config = dict(
    n_layer=9,
    d_model=256,
    n_head=4,
    n_kv_head=4,
    head_dim=32,
    d_mlp=1024,
    vocab_size=2048,
    activation='gelu',
    norm='layernorm',
    norm_place='pre',
    norm_eps=1e-05,
    positions='alibi',
    qk_norm=False,
    attn_scale=0.177,
    bias='all',
    tie_embeddings=True,
    parallel_block=False,
    init='normal',
    init_std_qkv=0.0198,
    init_std_o=0.00466,
    init_std_up=0.0198,
    init_std_down=0.00466,
    optimizer='cautious_adamw',
    lr=0.000923,
    beta1=0.9,
    beta2=0.98,
    weight_decay=0.28,
    lr_head=0.00469,
    grad_clip=1.0,
    warmup_steps=498,
    schedule='wsd',
    decay_fraction=0.852,
    decay_shape='linear',
    final_lr_fraction=0.0,
    batch_tokens=[16384, 32768, 49152],
    seq_len=384,
    doc_mask=True,
    train_tokens=204400000,
    steps=6929,
    dataset='wikipedia_en',
)
MLP neurons of a small language model. Each row is named by its layer, matrix (up: input weights) and neuron, and shows model dimensions 0-255. Each number is 128 + 32 x the weight over its row's rms, rounded and kept within 0 to 255. Numbers have three digits each.
After each neuron's rows, "fires on" lists the tokens most often at its 100 highest values on Wikipedia text that the model never trained on. A number after a token or word is its count.

L6.up537:229177128115181187103138224107081133120123129058086127156109144097106140112124123149101107153089109104133118114127130096089189110080166186158093126152153105056086119105138131115194105159161140116126150127148128137063134112133106104188156103117163186148111150137095203131072164122128072104169140173111149093147180142115099088118155131158103120147125115107047115122125167118075111148171107125190162122081141105110128091135129091134093121143133197126157187170103136110208133181104072131106174181102116086138111143186108114135115129183130148142110124129100149145183138103124097097079077089090111065160094104123045109118121114112129141147129120119098221111107153116158068140124181100112157143146145149112131078114149110135165093086175126130139129153158125127135169149140106
fires on: "." 40, " Con" 10, " age" 4, " con" 4

L3.up584:090101173139072103149111179148117161057146116128100164137073190101070099136099097198131172079102109151093151135094104084129149084160181125118113105119099096080089144085148127136156120129095119082149130132155170118156058166171097111173161089140128107144146121130232117107169153194074118221115117137143120120106182154164097172146132074142151065204148099173109125179144118135117176148177079084102109148072118140166173157150136119153135112093122132155100157115153074133130124085210147091106156158113152167132123151136112113125123133149079163143098129142121141150114130114124134179149117144089132081124169122163099094096105089166153142098136137154095087191088062109140158136137086090160121129094144137166150101114105163088109090140133192189130169138171089101118089139103138
fires on: "ra" 18, " a" 17, "s" 12, "l" 11, "x" 5, "re" 5

L3.up240:104105117176088182096146178128101104126119090079121127155146136069107124105160099103151137190126135152129091098115192155125103099168189128161151147112154129137125162104125120158106107153209124131099178115102114071145147155105135088225128105144108136153113094152097138062150121117104157128104153152143104129170097176146077109128087174153090142196132098101048103136161146107177159100153101141135094081084168109137147190133119111098118142122115075175218075127147109114132123149133080147076141140073112103119101108219120133155112157148132117168107100150182136094128109142124097122110197135112122108123182160136134119101101193056162100149122160144077102150089111092131087168189188069130143213116122122112192121145125112152129100086059157141102132124131135135114082124182134
fires on: " F" 17, "ag" 12, "od" 10, " E" 7, "M" 7, "E" 7

L3.up461:124126153137165147094124123133120132149104121083096165134146122165055138094149119093158133175209136079099149112131135117097153126110156191199129130089174118107182139069125129143110148097133203091131172111118122115087123162146099124173087098150113142133040111175087124186080140115126121132140098125095111127139144120197107107132181145102186127186131123109092132123076119152146151159146119155146118107166079128144118142107079121148144122093128101147112137068079144170152192176085134124125131154114104089115071135149167111048146138168101100190105182199141092077087136141098132126159128109042150103112122138161166124171192118150139102117090132126035160118126115136102095101110128109151168190150138120130152197099176087129161116124067122149144107095101062162105145099213115
fires on: "ic" 13, "g" 12, "ap" 12, "c" 11, "b" 8, "p" 7

L6.up151:120061139122114114072121111148076135181143118118105193120072167111061098092136094099104157152103133148175133129093061159082213098109108155138133051125161138116111155145178184113129087157135128097113100171110104082128153076137101155132134067144192178105082165115138171113129179153120147142089162165129134180088185134149110163110093127162125076117122188106101125145144129088175139133159113093175119102095150135116117150133145094231140142122114120133107165155150204114168173130105108065139121120155150061135109210107074100078166147135134088123172144130126128139144121111131150131135105092110089109149113164118153054165116130114105100140141138164126079152149159088096106148180141112079134135102150073135153084157153170060141142122077170194135155129138127128094176076107142
fires on: " they" 19, " to" 13, "n" 8, "en" 8, " not" 6, "on" 5

L3.up969:216117126209137180137116107154125131087136112100167136108113140130150117140151103141115087152138151155117140125124107074115138115115143116215127169076138178164104152096127068148084117129157109125136137111214044140099121177188136112149092166118129156079089114115087143131116121093100107113162143152103112066111156151124091133100097207037101131142108114128225154109130090164120155080139141132166156120141141087105089099149141044103094102135124075103106182152125122128080096107126148082122121164131127157106148060162107175130149143110151102139129165154089106144141122143115150122090112111193133092084145127169142087213119122110148129104164186126152094179116166114134157207140144160090137104151133099075110142180120110144086086132122188142124183156057104115087096124151154
fires on: "op" 20, ":" 10, "as" 9, "is" 8, "t" 6

L6.up758:166153131147142117116053153154164080187139132100144179085107133107091149164167135115125133092124125118134212150106095108100146188181098105146143128094135142173145119077164126071034118149098163100145119043124125111083180128145115130118128105132217167094090212137145144119147160163112109139132121179133075105006147161095107063140149130132185033134150084110169067179145179109157141141152130078141142125082119158057148121151116132096140155135106070173111132098132138134160136143088110120168140080110164100110086141134119126140107172167142118142125090109124103150122119159109129149095121133103094107095146105149162093085155100120097168140137172142154086144160146133171128086097134138129123117095111143083156153069183171101183125168122142123088144148138083126157087169124108
fires on: " g" 81, " had" 5, " |" 4

L3.up506:153146130125130070138058182150110155166085125118067079104164103123137112153116102101154137139137147139137136176184147102146112140072112218142116102174177129112106132157081126057134114107182120089125212083167106177113122121146112103039126184137130188174112140118108131141135105126137114112152093119128152103137115130113140038136165125120097122128117135109120130117105133101073191090076112143166174140169086132133094137104070157123095111144124099151113138130152140127148146101093058065147177136074150126103148164170115116140186135146139131107092132132156149091129135144025139191090193133112078116049149167176113140171162094107144178114127213160152137159103167106099136128098137187124131141157102120082150106119164065136168158122151158167114097153153100118094151173092125
fires on: " (" 47, "." 22, " |" 4, " =" 4

L6.up823:143082110164102128133173081146184130095127109114098177108110130163120090194193172114200115187113168178143087122125117117142155091174113113151155082148166138161145137112118106186139133142117136129082134130115130094152142145106037052143175115153091087114116157099112077138096174082125064095132179158146083136112109187103122091168108164079189099122124069140134131121126110093093172118141132107130183174139118161112090067138123167153143139107170157144160172106115096171124122163126132132134135089117167065109102113160160085109153088099101081092100124119180137205108168141075161089146134104110157067113159135146128138131182067115104160159120116181071133123086121136162126176119188134117154093146142132151111148166113135041113077105126137175167194149083100119084094135134150
fires on: "e" 26, "at" 12, "ec" 6, ":" 6

L6.up763:113087181113162114128149108148107049119125123099114111141138164078151115192171148112154104103144145148194130095152104134137144100100110152160139151152133170207115074174087131139180108203115137111111155107123153117145136124137121121122156151181100102132089169126137118230157149116108171133116106166136162153100114152098082084108110118093076168137116137100108098067122172206180096059118105116115120107097084174156134096135143117147142129113103094173118126128042119111103141146133100129113151149139155131135159144135137157109139217103092157158096076095157138140071132170180111144106102176081104091095254170128133124147111128107062135138166152121073095093143157115162124088144085093124162155186134136126080114140088092098102085150103107163148116075158082116090192144107099
fires on: "rit" 11, "id" 11, "ourn" 10, "–" 7, "198" 6, "199" 6

L3.up968:146134153183103118145121108118127081136074116134145107152110116133101120210123067122105090094079064163116139153160140152114136112036134113169154152077069136083140129088111092158106098113113157109144103205138145142123134140111177106209145114130130203099074123117105157118152204133122111096086109146058112129058146159134090172080116135091109078212124167136133139190116107157112149174100105124126108154114135109074133153182075139155093160172151118116158106154101125110126134132136138144052118166138140080177075104082141114131158199118150112214161150161114131088172100103102154099115090129103109115107145133100104111225131090094133141146180150142140146202131134114053087155137103129179090168104102129154140114151152158121127151134157171160149109162092136151124147143154099
fires on: "as" 70, "and" 14, "p" 5

L3.up860:113133173130175101115048149139133121127124123144057134205122135137097105105137100169169124137138150144124137125135088148116122110121175160108089186106125126120187193107096105152076077155124139075089104128086141141138104135175069152183121061102112152073147145136152117097145156159107153178077136164148168105145156077157060134139137127130084071153129164132101108148137098085141176123108075098195101100101137145168155151128080069145138169096152111140152173090124118105117124187098110119112162125106110103123097164114067183134187107129126052103092125135165099178074174123162117178118120068105108095113129220167164097106119104175118112114134125123167143137122160147090183112113152115062132138109182121169130167161130142149113143222091190126161112164171106117113075169129122
fires on: " the" 20, "s" 17, "n" 15, "ed" 14, " her" 5, "es" 5

L3.up1021:163129155186164115128116112132123076068125122106142109130138137091113080134142162178112061166133139161154111170145138119136102135045138125153142146086076128127133160132105129145124107143146079116147125112180114134093110151150129117086119148110084158082090138133081161105074165141154146060117153144102137149140129092163121163166161131146131087171057120113135058114149086136110159189129110100125209123175130147162108121171104072135055091106126142173161157119138142132108144157157155150111184120126132166065148157180118129167150156122153077132090176136168135102100112147067098101138187133177133109115157110116132057156116131115085104082121099130137158157123123131117101128129170068149118162145134085070036202078147161098115181092076163166123215153037123093090131130180102
fires on: ":" 42, "o" 22, "an" 7, "t" 7, "ip" 4

L3.up1023:092110160178159128130147187166126113099102129095158157127126164077103099137120167204149171066074116126132143185110083157109101154113157115189128153143082126171078182025105137118106137165099083079168176133162128098141113144155100070186118117146165145045138120109135085124113131115095165136147135160150152120083147177141113133185106124159122125146122074108122125160087154096131131090125146143156116130125107079089130078149155117164139114148112121188152100128167162077103121133143140092067149136096093144078135127207101149159152167174121126110154133125135092189096112138129161183093140063110130128089162142108129103093133116111046121119088124153071134165076110088098202126109136135134149185142121138115193125107117100081115101140167159088141089230103135097154085100095126
fires on: "id" 16, "l" 15, "os" 15, "re" 5, " are" 5, "ro" 5

L3.up283:164090135123107104145166093167121145134111134074095159133066116142089179139150166151182118179067154180126141238144140167102123161170101123111076162164139086166144193135148073086081103110103097111152130133155094136080131124144108144087103146093134154067120180089162135073146096129088098144118153142087088080173178126054143105103151133130108120080116115116149151079109157115102197101204129123171182136139138075092056073092101159115135126141117137125078129121129145130101069128086141103154140131086149147128118105121115166149112094123090104086106082170139129149125135137144158141142199091127160112153130124160108117158151089090085112087133193173152096162146168128115135177087174206124128130128146100128175147126123125112155146190147087144122176189140093081065134165163137
fires on: "-" 37, ":" 29, " |" 16, "):" 6, "." 4

L3.up194:139079168168146055139146098134143137106131136135123199132165127107109119125158118143094042156162126133120190187148096164217132140100125153165126176154125145124154125121102079098162107090100161064155110048190155060085145135189124146144197088117137162167174099075134059192055094138098113140120165191098106170079125175096116109112093147148127087125100130116095086121147102154085081116138149069129145111124118121150119075133129160136146113124200113174129151150110138155137069152126153100099155103106141153108130149173127133123129087135135125140128083122137130117072112141086113091134118116097122153222115100167177103119103121107125140089115088126175112138110125153106152171095196189197096123125125192130121090132122177107123101155137138161121161139142137068060118161124098
fires on: "ig" 11, " v" 11, "en" 10, "ly" 9, "ed" 7, "ing" 5

L3.up10:114071116160114148116100079144163150144101100131122199146141161150092117111132144177155143106095128114175150124131098154137180125103122105139130138150183079116138150103151081071109148130113138113148191134197072077146106175159143163164150155108139150096098088132157118112159141126129102202100099166124136120155102149095167147085143118058118125096140123109145147175109081058125124096188065144163170094079171114101098103121116144143171073072194152130097135178090162114114100144169138125100143161180120161094112128127141173047120145154153123145089148175130102090109171114128113081151141107140092095089125174167085061103144109154173112114125113157093174159168123106110103199176140098120159092160145146137123164143148165074121097147063173030159094151053098121117143141112192
fires on: "v" 24, "r" 16, "qu" 11, "s" 7, "ver" 6

L3.up602:158125103142118147083145136134092125106111076150103102138107117157191095158167091137119056076037145124147137143113103125130151126076146127136088118110143095111154177120183100149133038140097140117117129185134123081141098184209138143187109161165098176107128072149091159132095192138122105182105137148117111132156131136126153140110131170079062103177118141158109146115087150134160101117160135099155114149063131116130172155126132105151131115105192093124095072143093148111128144213145128138079124148212120118104120115085115161166131120103118108154095133104180119076056112182094103107152138119115107149106112171118117140139115084111177161175175101119081152157124192074166085120177197128137180104132178160127117216117121141113152143158097193067155119131105118128093109175142147
fires on: " not" 16, "s" 14, "out" 11, "elf" 11, "and" 8

L3.up73:112139142155125159150147208125145128185108132105170102124087137105094170086138094155115082138092104120138180145113089110118145128206121098125087080122176168115085089128124121159151139118131151126121149130149117117105113106135141070140088093118160146092081147128123207124105139145144092153114093150169100161164131114102114122108171169078046140177087104150129122101172115144182058133180129129142134145135093238093151159118092127118100148112115102173127139127067113155175151112063131142162157169152161137061099121169126104138154137126143057188143121132090122090100140094122048089147144123119065101104124110171100120147126176104163139148145105086069187149128164106059126150224132129117128174147158151085108131118155174127163082106104162105148144135053182065150096162136128
fires on: " and" 20, "on" 13, " of" 13, "out" 8, "in" 7

L3.up857:095111133120142107173109100146097131159115091139117140082126150088133069117137164098169145095157114132114164105147108111125114167096149121088128144118185150129124046135145169101245118085099104116112113141134116098123093163198176133141180165165178160121164064102135168151138086144065140171096107178124097126102119140090143102115118140105080129132115068115221095113121063113148084147135108155165101140129129193146134091195099083127136085169118104154132102183070125128178182178123123090072150118173116139079140137133150124066106145161178095156094111173179092078122159109121112101138110138136105066160204143145172083116122163120151148139137104110075093138157179109141140157160150132143175129150134145088118104134164117144148126097038139124117104090108136154093206149162166
fires on: "or" 28, "ul" 9, "on" 9, "a" 8, "in" 6, "ver" 5

L6.up379:176083187142104086143109119146085117145105140098127151115131138146117149120152093141122130084089125125107095161179138122155148161067172131212185146159173138123121083225121132113164102064143138068150146116190137185094076161075156143123151107112136201126165126091082167144110148151133234114102122181137118139097166097142091153157132111089128116097126120075062151183077106082104163146152088145097134090120147123135122107170047122090106093146124153121143159159121143134132127157082110112088141097160144075113162128093135117152126159096105159214106102123147164161117134139042150071156076117069128145120109126124079149104108097108104177103150123170102097113118156137168082162177120074171152132172129122080123128100121115114147140141102150159155098129100117155041137172127129
fires on: " Con" 20, " the" 14, "on" 12, " was" 11, " con" 8

L3.up193:173165163119150188037132129138071147149132068133111198169142125143138157165168096161151147122143145081127169127134073103118168096163132187107067137099088146115037153099161147143132029099098165097085132074048090108124157123164060178152109133116105135105145132144167155073122161123110142209135162163193124130073151120088130130094105146106105133106128155198142167112182074152151087121145081148149107154133118124139099159140097107076112116154151068161225128101122145142131139164047135117134138119110099108101116126094080155104154164137122127119136135138125052143129138154144164143105121038083101090090160146152154166118128121147139117126101128131126125115143151109107166154134190160097191179103097138151107117133138118110107075175139143144115118175142121137139098114161119
fires on: "s" 41, "ed" 11, "ost" 5, "ived" 4

L3.up1001:119131159174154090105125146164127138123117107147100101145120161125063159193126141141090098114065138125111080153093143098186149125177110096106195112121100137064102151133122135150112134107106149128068093185143146119054106169059085130171132136122186158084129154133113127065163162127136113125077128161094151145121137101131158101168090138173172097175113190156125108111139126137165137161145167131159125161169114176095189153100081124139162170129145148208177107137141087116142146136104082128086200102187130109162121177125136132142035149126106102131086128136189113137060089061091123092128085081096121078143138141145134125140134164057155129121170166115116122158165137071109194077153106108125122118161060156137143132126150189091104185125146162181122150117106095161121063138129126
fires on: "-" 27, "–" 9, "o" 8, "en" 6, "n" 4

L3.up630:144107166110049117059125166159080068109123111119140165116117121153156141135117083140130105112122144125118103132139117101115110126117093148123125129171102134105085104140169088139165072137131168123114183143094165152125110182140163174144153101179172152132098116094178170149110188134085150128194135123149059144113162119177163133084099178167104119199103185133134118124110123128091095053175132157114186102081131135138129158177154057161084189057182137142136129158135181179148123073119157111150166097147120098117116165101088180146115172105151102159179135147150110171110144079093135123096124120137117121080067173161074099115126099130166145112138120126135197130082141090096149129102137069151103095119109097195076111099187112032153117177115132159135105109126162108059156100119115
fires on: "b" 19, "ab" 18, "est" 17, "ub" 7

L6.up495:146115130078125171130148132130144117156163081110122116075140149100130158198141113120115096162152162152069122177074128102123148145109150114119129092157145158154119090172087174160130102139121087147106106132143082112152070121129101143156095148137159223100093151112117147096213133172158078140136094152142158155145128172153123055182071157134114094115119151186106081107134130138099181146092105113103124157100155176183095117144138123118107097136128127134209145108133103188086084107119067101122041106123198132134127132166105143166096162116099131185120141115060089143079159135077117126104111183159083099155116212097126113094096106119113133146154113079133129158148148125168127163146167195088135111085147140077117128113128117133161120069101165184200204113111176066157105134117134
fires on: " World" 21, " Wh" 15, "omen" 6, "an" 5, "A" 4, "am" 4

L6.up991:132151123123139206151184121131156108157120087160041195126157120120097104140099116151172119122106129102104111161069106119133113136139123222156142146074166215107127098079128130107190152131155113112104147075068095096062112091128144108159147139096129085135148118074145154145075183118184140177132163154163119110076153166110146140120121199048146153114109117186101097133155148138121134121105129050093140133095097109164075109143115109158147110131156083085124114084135162214111145116155171129078140118133161132107105138187109203121111120148121077143114110100135130163101121175137177160161182112175139134183180123155193081143145083116128151087131107167120146101072099132119147129085141150161062139157198099078142146109120091137166133097100127086148138140125131119113113179147111
fires on: ")" 28, "ak" 9, "ar" 8, "all" 6, " |" 5, "r" 5

L3.up339:112095092125137153128128124177099102102099150124072138121084152087081143104155082250175109108127161103154086114161155136139163137116177085094184119165140132174110070122134092105154128105092168136156154164151154171112107137131144133168139068128219166107129156042164153087092155055092119128080116144136120143123128137132102134131121133081144152134143092149102117171101097074148185145123157127182198094100113147076166085189122144107092116114165142127164058142096108098148158157158143153089149124124112127116134076157120127073132176126097113174160185106107112178089121099120110114163141148138105100165172158121073104199120137078147084092152096110057119131173125110105184160195148160099133156162118142125110136152115142080133085117057148128167095132083135090124099096143159
fires on: "ac" 19, " /" 17, "u" 9, "un" 8, "/" 6

L3.up946:079097113166145149093070137132115131135150123125107131101154145106077119149109049132151134118085104111120097128133136140112120176176185130095150115125207123060119130067130117156136143127121102083150144079111102093107118062140084150204123109148170165095122155138168083125143160102137113148162139121143116164100175139125148127154137147106129062150089117110132074096118127096148160171131135110137169155043139123074218173142141100131165105112161096114159178125125122161145161133086112126092090183184142142148073146177158109123102189187122040127069095124107163134139175171120139131130130096155138114152194102128153064118158118116126147126181093156091126169087147141182153151160106089115218112086124077105103138129171098087136117082052161090150129176069104110145071115124117
fires on: "h" 22, "ro" 12, "m" 11, "r" 7, " |" 6

L3.up244:171112111138153166107159101118140099160115110138174148133133155052161193100117149115143154122095121177106144164087109168124100173115101139180123088113096144100158139126123131152160165128138208112122136089136096072120126141087067100164154135135134141093133152136065133143105142154131079159112071149106129095114129115121087121132177117120080079198092106088160122158123162082162095114148151155153091145217052129069183142112136102152148188143172062134151076099143084107098128185114086093140136138106178103151029180134157179098085170104125080172134174173136116143123128098127146140172154125053113108125179110101150077153146154092094113105120107129120120164142055135115119122161122154169160157130096152204097148127158142108108133112072136145148148164113093070140091133168061
fires on: "p" 20, "g" 12, "m" 5, "5" 5, "ion" 5, ":" 5

L3.up1006:158100133174118068144108152131083132129149124137122096163075156080084092214148149173151116144091141119125179157092092121129121110074178050093172141146209121105128080130093115126164054178113122164092120140088173097119140125108058128125183142139106122120072087136120141122139168136123101154109142161122043139094183075152106099142106108104094088196134089165147109124115169104142136174112156092154138171126105135117145194175125107086161124169106152102129164145082118127150154151084158110127157152132148109069095115114142143128116140214165098134083115143091080110112119105153064124130113119099134107145143107146109118111103173171111149119134098126099123147150173123167084113159095161162126115104188075147138111168124128052119161134094209179169206170130119145098128133214140
fires on: " as" 31, "s" 17, "us" 14, "ing" 9, "ed" 5

L3.up673:149100140178097110150143141123143138165129098145110152156159136127137174129100091186179115092115153074110175125117118144157182075047170133128110115066125204124155102080064074163135107165123100151135132114101122199125118119187147150138201113140173134082085146131129116170132105132093130114132140155071030124083133119096104120106131157088203136113103121143152065171087125174095140133137076082086061135133136132136111052135126118216145149184124084108137098126088146111135153170141138122133172135152098097116130119177114174085161155108179087154107060130086099184116130177109135146145170133120127116114170224121099121115159089143149126140157119133103141150081099114107125125134115111144135125139119192183161104130135129153135088205078171104188138133127082119083136141160119
fires on: " b" 25, "or" 18, "y" 16, "em" 7, "j" 6, "emb" 5

L6.up530:171152171149120116144086090149061131161125095140118093213120110099117071164164125154092063114149101105173159129133101110123197142108080106174178044118104120098068111112220091150165088116138170138136147156122122188118132152132060162099122115116153171139119136144086192083120128106142154179083124159100149042086110121123103162094094103091109132218123167147150106099125130146135126168176122119156167125095141174100134169132104096171107143119124103191170171121136164103140123146148161181117144106209117163171096109174113108109140167124130139154084115120148092169126135156155170094151099179169112080122142133096147082141131084106110123108105139090084185128142071111111148133175120110141126174127146078106155137154127131069075147116097081183128175173102148095156124100154112
fires on: "al" 19, "p" 15, " d" 15, "ys" 9, " exp" 4, "iv" 4

L3.up779:150093092207139099144107181168103119108150113105113129143082123065075170167137148122119111168147118092108138152169109108191210145131180122139159100126104137101088079145106127101164118172175104097116106147098166170151156123119135080080160123106096156160075161151135088181095138082125082156156111170142165104113098134057091102084157121115177134164101153127100085110114143145105110108139110127125122201124117133128101131160092164173150168135121123154105150096139123182142131200070114089123155131153181115091091105169122095092085176081124144166115122088099064192097120151110126130091123085115085092128177161126157134129171138109111094142104124093041149136147141137114228085199127143139107162124172146143143143123093132145105184117149156157161195179107055101089112126106079
fires on: " v" 16, " of" 14, "ed" 12, " to" 7, "ing" 7, "om" 6

L3.up898:095106151135116102115128182157098063143119112159111117157108169130143166086121137173131052103098196147086075104143155123154154116078143147166084133177136136157101120098150127118108115196185189097116176156109106133121137126146165179150148130134113125074038109121188145103129141149058086126128149159037138121104105111130101135163151200094125145080166076172112167159115107201125171158139079154159163158157106073119100124106110129195128112067181014111110113054146131114155147138147124118119149116120151108125085172174135163061101157085150097159123112196175119134128157110102101143117105136102113099103130181141088096090090139091167114105170123113109141201122181095163147093119114174126115139138164159133142143150115096110160071126123138126124153099087169125108124126130129
fires on: ":" 31, "y" 14, "or" 12, " of" 7, " /" 5, "ter" 5

L3.up250:104060128206200109097184135158099105120130115143138108166137131174105135090135138065090095124154140113106164166085125113129091161114142157135130115113141159108133099107118172095115108183173167160169108107147081146102158091146163129187113155162139146120140076111118130105102123124113106124185102166069131112098110109087095085095185159165101126154087101096158139101121104099125109109144090150170064125113130125184125165070114095089109178150094040144139190089073095147150087171095149181119179197148139144137108066211162135143093120145136119121117182182177107135147096169094152151095175167067135088153120085120118137135143162123091135107143153120152154110134181152080157107182117137110119131100144135090079162116201107128152175107065198153122155120104062115115140093149100
fires on: "f" 15, "m" 13, "p" 9, "d" 6, "ep" 6, "se" 5

L3.up628:188135156119127121115084083129088087093149109120071139082184076124111129136133111109155109210173120145154128108080095093152184114119138142112132172142144117150127114195099115143155069150113125094119139141174147096095142129162133143158117178220119159152103185115092107131186131193101070167136122132148121156122103121115062111096178122101175117182115145138152114084113117121087150089086087066165165183122116129172093111110159134131121105156167121181116168093105148207132118080109123096151098148084110104108129141126142158086140120159142161092120110150177093110103149113105142133169135136150150132136099169150167135096131178082102143133199077135123233110159146130172117200123157133112154080109136114160136088085172058042145112136121113198091174122118142077111136135182114
fires on: "ay" 19, "ow" 15, "ed" 8, "ing" 8, " called" 7

L3.up607:085055120210078120136142180141186169150147114143160147164133176136135173125122063094163091111066106183135133231142138096110120144130107070113116124083128164099107103159139166157118145090111082126163114147170149156094106175177143133112107116118189124167148094150122114193170107101094137100192189182115103085131142143056130121122109140116133109129107119077178166137123131124126111178158124105115100118127147093080141068173101152099132098090149127116092135152131165095116063111111109129083151104109137142090117115136135116108180158147139115110129125129078156174145110131083149122115127118132159078125146117169075116167144107098152155127135138218159065194133136063107144200140118128111093105119182129115163113136118148097210140144092136105179138160102067157023130128126144
fires on: "ly" 15, " or" 14, "enn" 8, " and" 7, "r" 6, "rom" 5

L6.up286:172105158128116100124164146134186140114116105082139101118140126150150125201161025136101048050112157166091145167113093112089116109096124135123117044185134176100086143090132155167112104176178156161097141126142104139174077116191131072131176105120107143130125105121182195071092138096146118112154141131111071117137137111064122155147127160113058121155101103106106084198115145116085109130140126171138083167133138160078177093142102092177165142142143159158140131147122142093101122170112108123158164137122166128127108127127099127073117128117129127117097113094140136162102224144056100129158130110153078085102200141129084145147141145088125138143108127119163098230119150108168125119166186129154145166120141135146112140131152164164159153118100101137218112154121159088118126160099072
fires on: "th" 17, "nd" 9, "st" 7, " second" 7, " North" 5, " East" 5

L3.up179:142182155161141095190134161121139125140145118139103165229100130094184141149101053179171095162135154155085120097155123136134101139074086177077128159195157088121174106126111146082114122142133113147064144151124160113099146107159131152099114128157095144164094152120169108125114124190122118108115083155148066130150191155084174137121166100096122109086121079083104103156121069099132063148139114102214134119130119116109099129101117107103138099144127136116097120154003184113106178134120119172159127126168159127099082056181168192133110164189169070132119162095139123157119119083116059130134154120119108091150089095129089088096143124151181121101121142109148120086146137111151080087116185117137116115160154190097088134125142108104122175143161139105163185171142128118082149132127098
fires on: "s" 15, "otes" 13, "es" 9, "ed" 8, "ation" 5, "e" 5

L3.up751:091087175151067145070145088118136157119131130126098199117088208121086146165160123165124110141134149120115167172090127043119138136155145111191124095115151134123111196157173147139147089121162080144130174159167133111111096132180065171166112090103135120149110109129125117142179110077135105103162110149141113136083108107097138137115132117146116115169120116135102138097065157129166127070198120148112161121104183162104158099198114140097151066063135090177125153094099137136118128061136101115103098152169154120102102136140047139084154133133142140107118128125102139169140218130062127130142140164149150132135159114115060073077114105134168152087150159209110092147128077085171119155106081074204179118155135071167161148170161128079084119130099117129136119079146122146128142160165161
fires on: "r" 55, "ra" 8, "all" 6, "9" 5, "s" 4, "a" 4

L3.up91:140060101132072126098102173164107144161125084136125124123164124136184118116156123150138087107154106094119139113178104147098136124090129081149101157155071173104102088085133088118097102124127099072196182169135123156151126173136131126144146177069089170148136067109170087124129095115083084132130114161128157094152095123116116176129141119141093150197091112083180102177108122136107102064138088070147114132140149092094146130165105121115098125064162145154118135168119168158169120053143115104125149147154125159091112116155065142059128145158155159158136162164211093130109127044138172148157132117181108117107125180141071127161132107114119164096106138185160141159142150082072166164132136217164123110178139143136153126139112062134149129149003147123142091168116140128101169144128109
fires on: "ly" 20, "." 18, "r" 7, "ian" 6, "cl" 5, "c" 5

L6.up587:178091067146168140140086120205096145118135114131064175178070130134114107130181133121133100143153116128112119149186115079091156133126156097188114095119174109125145103151079106112175113173114157058135147081141159113139131121140138107149158136075136162151106129092132121146089167076123117121112117128115111088090157131150125088084141108131162084122157124152124116110067137130108180119104128150105093136137196171127104124191046161099150144204145164088124161114157151125048097208096104112035195162089088172130126051141178126115089142118144131131145106099102139141153130137098123147136108149042142113148137138097125122115164084077080182141125117141090121152150143147152154189117152142076118149138105110167181159169132121080117125150151138175156125202128053069085160121143115
fires on: " p" 19, " v" 17, " " 13, " of" 9, " V" 7, "m" 6

L6.up92:098092255230128119127139118184151090141055105179090109114171113109088158169080134096124102103109156099157130112129125156124118163148137166196145117128126151104163133129087121129146132171091136145134159185165151159140115179109111103130112081138179156069128131081134095057088134104108157080090158162075150122131079175109154103156098113094152130114148157144056137117128112134118148108101117125098192096109148200129130131136139115135146102120155091232144144125152162186056119139105149157104194118177108100135175194122155156155125135175136118129085127143113130133127143140127152116146110131064121131147097163116125125116093043032111163185148143132043109111099121106109094128124182112146105132110149064104139098143142158085113123132102132162142134107122115146101119144103097
fires on: " n" 14, "en" 11, "n" 10, " may" 8, " not" 7

L3.up261:129121159149154173093115135113118106095111127091118142188143123127126137116068145132186140154177212141114086193126161074176139128076078074140197166090175207127081096153097093110110099148068100131110095123151142125172118107163116174111136157170079139073046156170131135107138142188092150113166098164129094113125140109151072097147141137104158124114121120201165117142063103120080117167086076156154117104127128156104087172112113142145086125141143143091141145085099143169117196150127104176163073109091131090128094163134079143190138137117109123100051092153171115119115170125119088149125154086077109136150138132160187096159129095126140158163139162129158162166130132148060131113148151113102117134114124164096114104151167064085131163099158126162169189129153156131087155138159054
fires on: "ed" 26, " called" 13, " pop" 12, "iness" 10, " T" 7, "op" 7

L3.up668:114161109164171135088058174146165102146113113114126128183154097147092162123137060147097120160158152135130196114080097095138146171134097073104111139127116145128105097071164128104076117137123162167172134092164110086125122158130136118149157114161171171102119103163152125116032127093137101198170126139051113081141168152090141111090142159082170119211129133123142113131094177128076093138161142127189133184104124152084143119057121056184161170109146103146205143129100125121201072137100052142105157149123141120107104143091159152110111166170144075119129138126142100094123122112115114180122123133145115129058140145126154079149156145113091129111114159129056183158169124114118148172136099113121095109145099133085145155135153165144170090115133199054124149172074071110152135106140132
fires on: " of" 28, "ew" 15, "d" 8, "st" 7, "m" 5

L6.up316:158123110180184175148136107236089149097135112115036110089130120119139143184092093042137156086112121150140160091127068106170124146138123189156135087108128130127139056150122126135166120101145195079097176101166160150131102068120168145120171069177186144182124085091143123156122163110112117136150116157126069104150093086100181079157085172120127129129129173089141047087111119133108080137156161137119120139122135161156143140097119144147145158104094139171098162163124191130127128119116125105116147151090158152131143130105161123075120120102117096134090171158113133102081131224158138135158070086093106227147093146136183093126168106060137071110133144121132187137150118141140136128116171127096125145087169117136135087171070119110156114169137133124113088156140109122119151147073117
fires on: " v" 29, "," 26, " (" 11, "C" 7

L6.up415:142130100167152130096157186124132134120122129122115170156129116166101074159105091137111106182171178112139131143103088051138174122123137163124099099147105140162106126118093178090132143172134154138166154133150109120100124136154116129144091153101101097142051126129160135139121172151094103135155094204132153112077159157082079130120145127154114101117117123183141113092137120103152177057146125109123123146099127113160108136142087141080145153115137085175177119133070158116168116164113131088141131123124099092059155124126136131116098115192109148208070131188178028193151187083130072124095176103090074060082122163210140115109130089163038136067070157173161115114119148112111119155160197152095070139124145132135100189122128151127123085125100146145113109171156132151164077124166099
fires on: "ing" 33, "s" 11, "es" 6, "ed" 6, "ate" 5